Part of a small language model's weights.
Size: 8 layers, width 192, 9 heads of 32 (1 for keys and values), MLP 512 SwiGLU.
Training: a variant of Muon for these matrices, 285M tokens, 8698 steps.
MLP neurons of a small language model. Each row is named by its layer, matrix (gate and up: input weights) and neuron, and shows model dimensions 0-95. Each number is 128 + 24 x the weight over its row's rms, rounded and kept within 0 to 255. Numbers have three digits each. A neuron's up and down rows have the sign that makes its largest values positive.
A block is one neuron, or neurons of one layer that tend to fire together. After each block is what it responds to, as a language model described it from the Wikipedia text at the highest values.

L3.gate53:103129147152118132146079136101122108110124167165098139146094121119145152106163083103153112118100159144094117128129121095100138102143132141126150151108149149094129170190161099108145096119162123139167126131120138175114128159095191111133135160092110114162130148132109173110179104167176158135
L3.up53:104135094122099139161093142115120114144114170145129142140116128131155133119132140116141144120131090151129167127146168126092111080127152123095075162100075108143142097159135110123087116120099125144157130157118118160116136184120089130137151157121102092122124155091084120151132129186135112126
L3.gate55:117095107108143096098119126094086106145089152077122152149099159135111173145130100133143151087154146159118099119134171145103102103123102133107104118126135106131133126163134132152107067109127135131093122129113116129134137113073144128103119127117116075144163139131093148107168078126121099109
L3.up55:134104117081142134134134115094110117144119093140130116114099136135141136094131154085125127138119156147150128139137177128139142079140157160112095127125132139150154112141095105108159132124113160112157103096133109106095140126094135157106140151142154128094172164104116093140121121098125142147
L3.gate87:076090111159104148151136142113137122113087151137143129143135120168132128121158123131134129154146078150146135157149141103119151126154137121137130095111142140156185119122113122085133091111110067172143073163125127167101087111121127128112092080100113129146123112139140149105164102143136101159
L3.up87:150107147145107114124163141093141105198148112135150145163153103104134150152120171156114090130141141127105153084137095124089154119126122147108136121092172085100131121137187149114156138136099150092137119147121134153147169160174098139141144154098152114106106141142096159146092100171170105143
L3.gate191:130113082063101095118143142145135144187153089100121113150111167081139121111145124110140164118112131120112122126171130142064130106068121108139117123139159136079120134142116137129136117114115132112127120163131141127123127131127139163152113100078150093138128101148102120194143131126159104123
L3.up191:128109101136135141117148103111111136142177102105138109179128148148146130121122118157189111090134111072091137123160085118083141122114133148124112129119159123127096082138142079182154115127172120114128158127133110117147132142148114127149140159104142133163116127159048106086134120151111151162
L3.gate318:118161121178118133154140088121130136156109120144123101149141139138157106139116142095135159088164113118121099145131126149135116148141139113123084169115137113096116130121128127102138126114142084123161126097129148124145117140145150155109129139132174145090118114135121149124125192166121120139
L3.up318:141124133133126139181086168121093097119110109117172081123159134133152129145071117142133161110119127117159144124117133126111132098101098077160128113132125146147134111112134156131087182137151116161132086108142104145134126073157136125140114103118193107101123127105111162143135116127151155112
L3.gate353:130121118130117118149138195165154113153127150125150093137117150109121111113168134107176104149107140147121106109121091160099128122189124154147135145057121098128122161131119129087107096126152116130118143135123154133120165132084144096126158083129110128172138103129116063126152136135168144132
L3.up353:125135115147130140164116141154078048122137147125136116176116135129127140146125102105150138123136147093169128129117141109144107124118151143155119106113128201129098131146137130141195124137127152090131126096123100110092183155136141124128081149125138143132130109180121105115113084141140109140
L3.gate395:144114130150084122140138170125136097131161140131109134152136157109144093099132135152121157138171104148148074117139137095098131136127143127143100176139151083140093145130141146152133130147089103127173143164139121106111109121154146145067128132141145150122110160092112120127091081134125127133
L3.up395:128118100103171152148140105089136139173138118136106090120123103124115131172162091092177122169155122168107113094106126141158143116072125161130113113124124135170144137116163102132091136086155131125148128102136120154118113105116124121110106160144143153138112163144133116142104074141123103121
L3.gate464:141126115143100146108122119103126117134109113176095119123132107163119155151090108116114100132175143158101102124104129133138127104107133130137082139088137114117126143141144113117116167118081170073149116134132103133119145153117115143134116143145142168087162100106116107106099142108107098148
L3.up464:113106129084137144137136149145075156109118123114114172115119127129150137141133114148123060124161147100119105137092112107128094122145127122145113145119136106108126154169131113111134118150106148131084085139140187152155123129128100104146137128121134129108166132098084115098117146109141138146
Description: Coordinating conjunction between items. Conjunctions joining two coordinated nouns or noun phrases, mostly and, also or, &, commas and slashes, as in football player and coach, Popes and Archbishops, Ryan Ladd & Mark Kennedy.

L2.gate31:112129136096108087162148143139149102129150165152149178135095153144131139119126137146145075152138130166122097141096137117087147103115164116088090156126154141149115122136113076174135150117149175120144187117153126074116133155145136143135111160138150095107162128125146106083096131111152164132
L2.up31:136122139162127106131164118136102163118169138122107091143092172110154145119108124110117148086112116135185129133117154106149135125123153162120144126106122138112158141123109142103129165144128178159155129106119113085097114109130147110098118150116107083144119130136095171173133138150147110094
L2.gate51:144113144072095126118124119145160161128131155176135098116140132126137123135139133110142133119132118140190102126159152083110159165132104110141058104134124131126126124136151104112165124135109152152132162162127144127156127155151116114126144148107123153159119146164145122113098138099130082106
L2.up51:118124148158085108129110093071132123100147158122115096117133138101140165102146128148162093138144142125157123147129098099133124151148165119167156145110134142148146120117122117131101138100138098125163130094180173099129134110192154116162104156109167152113096112138146115149136164167144128161
L2.gate337:150154110089114145130129075107122133166113141179143163100143131125114169140141142141112132135116144147138118150107148118131142147116150153136118142139131152107129126095142113159110155138091129164105157115163132137166147171141092196153132150112119105145144163104160129141096155125122122078
L2.up337:147102139106130151127113046104112147145168173134121145077157131088106128168152119144119116121091125110150132136113102106136149153131136118130126150121100126088065159113113103176123127117064141136137156096173142089141109176090112132128131167129097115127158131099163113169103097125106140113
L2.gate449:135181132109122077145120115174155128128149122175117182131098162109113170155132142115128112110122113162175147119119122095113136112160099100096086130125160102144121121096133117127123139170135130163114135161150138127137140133102127113158089137161200144102127113151136119101122078129132129075
L2.up449:101086140115106101142139082135158146153112161162135121115123123089081166092116144135114143108129120111180122105138147136150125074130100103166130141150152127059092129133166123129148113116135124132129126154109182109136141104131157136125126183106123147146128095164105107118165136126117126116
Description: Split word-start fragments. Short fragment at the start of a word split into pieces, right after a hyphen, quote mark, slash or open parenthesis, e.g. full-b(odied), "F(lower)", (f)eaturing, un-f(amiliar).

L5.gate67:181154157100117094152137125077124152163165103138156126131126130097111128148159084092184101179146135151152122097131116114181087101088119105127113125132127132063118150148191132107144121170143160146180106073149159134092132151159147116156125145125096150139136155136101123113120098136163090152
L5.up67:120177130112105150150128136164088113122141077121112157101172135086137118125142127125116139143118107122119162122150126111164154116103111092143114129095144155137108178148159106132097147119080127171146104123152104114078099127149146128140118121079123144147092091154136130155161150145140095133
L5.gate243:125143128116128145130119096122146139129133163130161140127132133129202133143148176168122150119126119124081134130144147160121117125136165148113110127193128150155126125162178088102132111166136097112132111095136163159110169106181132137131153085143110145135097128120098142110146156153081092114
L5.up243:176150100117142139105163120130119151139136166101143099154174127135126110144148138157114132115169117096104116142082139118130099116113106161132085127172105092080128111156152115129132153141147144130145136125124135137091127118169167121143144166114147156151110176106101142109144140106120159125
Description: Compound-word second part. Word-piece starting the second element of a compound, often after a hyphen, e.g. snow-shoeing, wind-mill, work-shop, Black-burn, high-tech.

L3.gate11:156094131114156114124121134111117078143137107088103122161110153132118143104096191153134147150108086129157090078110124102129180127129151130142140152067165112145115119127131133155119121134139104142143133141138115118100128108128136177106087129118089136137119118174134131146109156109124129075
L3.up11:116156139132174131153168103113121122116152119104121113114104158146149104164146108123090134087142129120143144176149132087088167137109170119107145142152143126126143082178145116136166123109117148118163124098155117125162084150123115135106134111134081154122138111144122123101093135119159146110
L3.gate86:125119128152145115136124103140132149183126094115138106117145121119151100115152118116122078129086132140112091131136117117142165150150114111207138107115143145104095098161106135156071117145112116123093116080168151160142141138114095100150116113101171128111171164131126130109135166132142077110
L3.up86:119138132118142137134145100111130161119133130141139122100124147136147126180104172172084146143127160112134115129115138156136112164107095125125136117096155139108097147136143103137114149128133148095133087111115136102174107115119126138114177145116111140082116131094083118128136106117083139182
L3.gate268:133113087139137154135155172114156133146118128189092152181145128119138138130087124136138110124156139165155168157117123169139119115071126112107077144159146117115125090169087135189148096118114105136128106163131136139134128106115132126086119134120130136116144138096115117122138125128156097154
L3.up268:155142134084154127120145090050132168084126106150162152136137143135121135134160116138161154118120089144098081123093145108154116136153144177167117152114143128107082113115142119144132143100128131102120117112076100119150149128107125148121107157115136114143156167139138137166110125086138096137
L3.gate329:158135101111133102115185082128137124146113137103097133113103161108155157142111146146154128096090120133135112187084145138114109129157156102115094123083147157118101127103105128141112154131133111125146091148148146137155195122149096123105128153125103178110114118128125138151077110133116114115
L3.up329:115122134192109084146131142125095149121125125139106138135140107074141148124132137132127131173081098124147139125096119136170133143144141097128114138133115171154058094162112099132129140104117132121140125154148161117140124135144126138122160166150153139139156126141097170130080108126111158165
L3.gate400:131137140138161106086080125118179130159147137118081134139125158126129085134063091179117136140167129123074094137110155118168183134108156128146098146145133109142099081121125107161115135115116084125159099112104148134145127149145142144145103123164172135076160151153128120120106152147180131110
L3.up400:152147098146164120133144115069131103163130136098133111128140178136157128128087131118091098117115109127099102110146121149157141106112171123100126098176119129109128140152132132130136115128121101136122122084100164145103141138175157154155147162132089144129140114160109141154087162103144120116
L3.gate406:186163122135131109128155119148114130174141182119133160133139094117144137156118152136120148119135129127113123104141122134148151113124128149105147155185105154102110072123162096122142118125164095143134158141141126118134122138114142145066125141143158114130097142136163113147098104136182120103
L3.up406:141114111159101094143126147125125141131102166124155112149148130099118202149140133103115151119155102121128155140114149109125167127149120120121122139181092123114134114110137101109124103106169163115120105122166133105142163114154080139122115148136114151115123131117125114139109120114134113178
L3.gate417:164119129164160147077084105136135146141125129143074139147105128144127084146120159162164135142098143147108096133115159120122156107139131140076097173138154125116133146120126129104115127165125142144166111107193160135134085113125158132105136153092111100143159139144144148066141134119122172124
L3.up417:167076164117123181127151159131153122142134136138098168130115114135129036148130091172153114115150117124090145131134145161129116134107112185129125156136183133104143124128129110124147091159145091127102139129172124121169128176116121061184151158164128163156135135124125135148144114144090142137
L3.gate507:119139123097178127106102150103142103157113134128113137141126122101134148139159154111132116102146142140120128092096134136153196068097155140121095162112198131145132142118173121204143106135133151099129139114145103122112166122128113137137067115127129128085131129120145112096123101165117143127
L3.up507:190130114161137130141166106136091166165168176090143155169182107106120108139045091124174122095123154152119123141128118128150111124092094117133080110146120129178087093124106145101165091138150108142113120156152139097155174150145113134119108129140145106115100095151103099172140134102150092104
Description: Mid-word fragments. Short subword pieces deep inside a word split into several tokens, e.g. qu in headquartered and Rehnquist, m in filmmakers, ou in Vancouver.

L5.gate161:132093134129153123057125112148147138171137102141146100121137105124114151081135140150107112088161112126140072121136140126134124095156142106124147164116127148128113102123154149149108116126128112135064161102162133141183139168116135112080150125130158123093144124089095129126162105164100116092
L5.up161:134077119137159133141122141197120123182130130161145151106147178090088116124161129152143117125140088153126090122135147110180098149113112137131145129146149145093139102167135138112138149152101156157140131121104135097122160147145130093125149118130119165097131109121103126123174142115133173101
L5.gate247:135085143090114088116126154139096089150121141172077085107152104121135129129142124108165113142110079145090131158164125126147171127131125094091119150114120122099149124122144123103169102167131119126130082073146124179143159174145126126140108134134164133136136142089122121178095130151138082115
L5.up247:148136170123120125111154123135119113154135069169096079112140145088155164130113138154157145131147099098136117162100142175139086136151110116131112148095125158069131123094068099104096121115116161138161104111156169133102184139132159123142137087130095151119095101113124163137138120127145115158
Description: List-final "and". Mostly the "and" before the last item of a list of names, in series like "Dane, Dylan, and", "US 90 and", "Oil and tempera"; weaker on list commas and "then".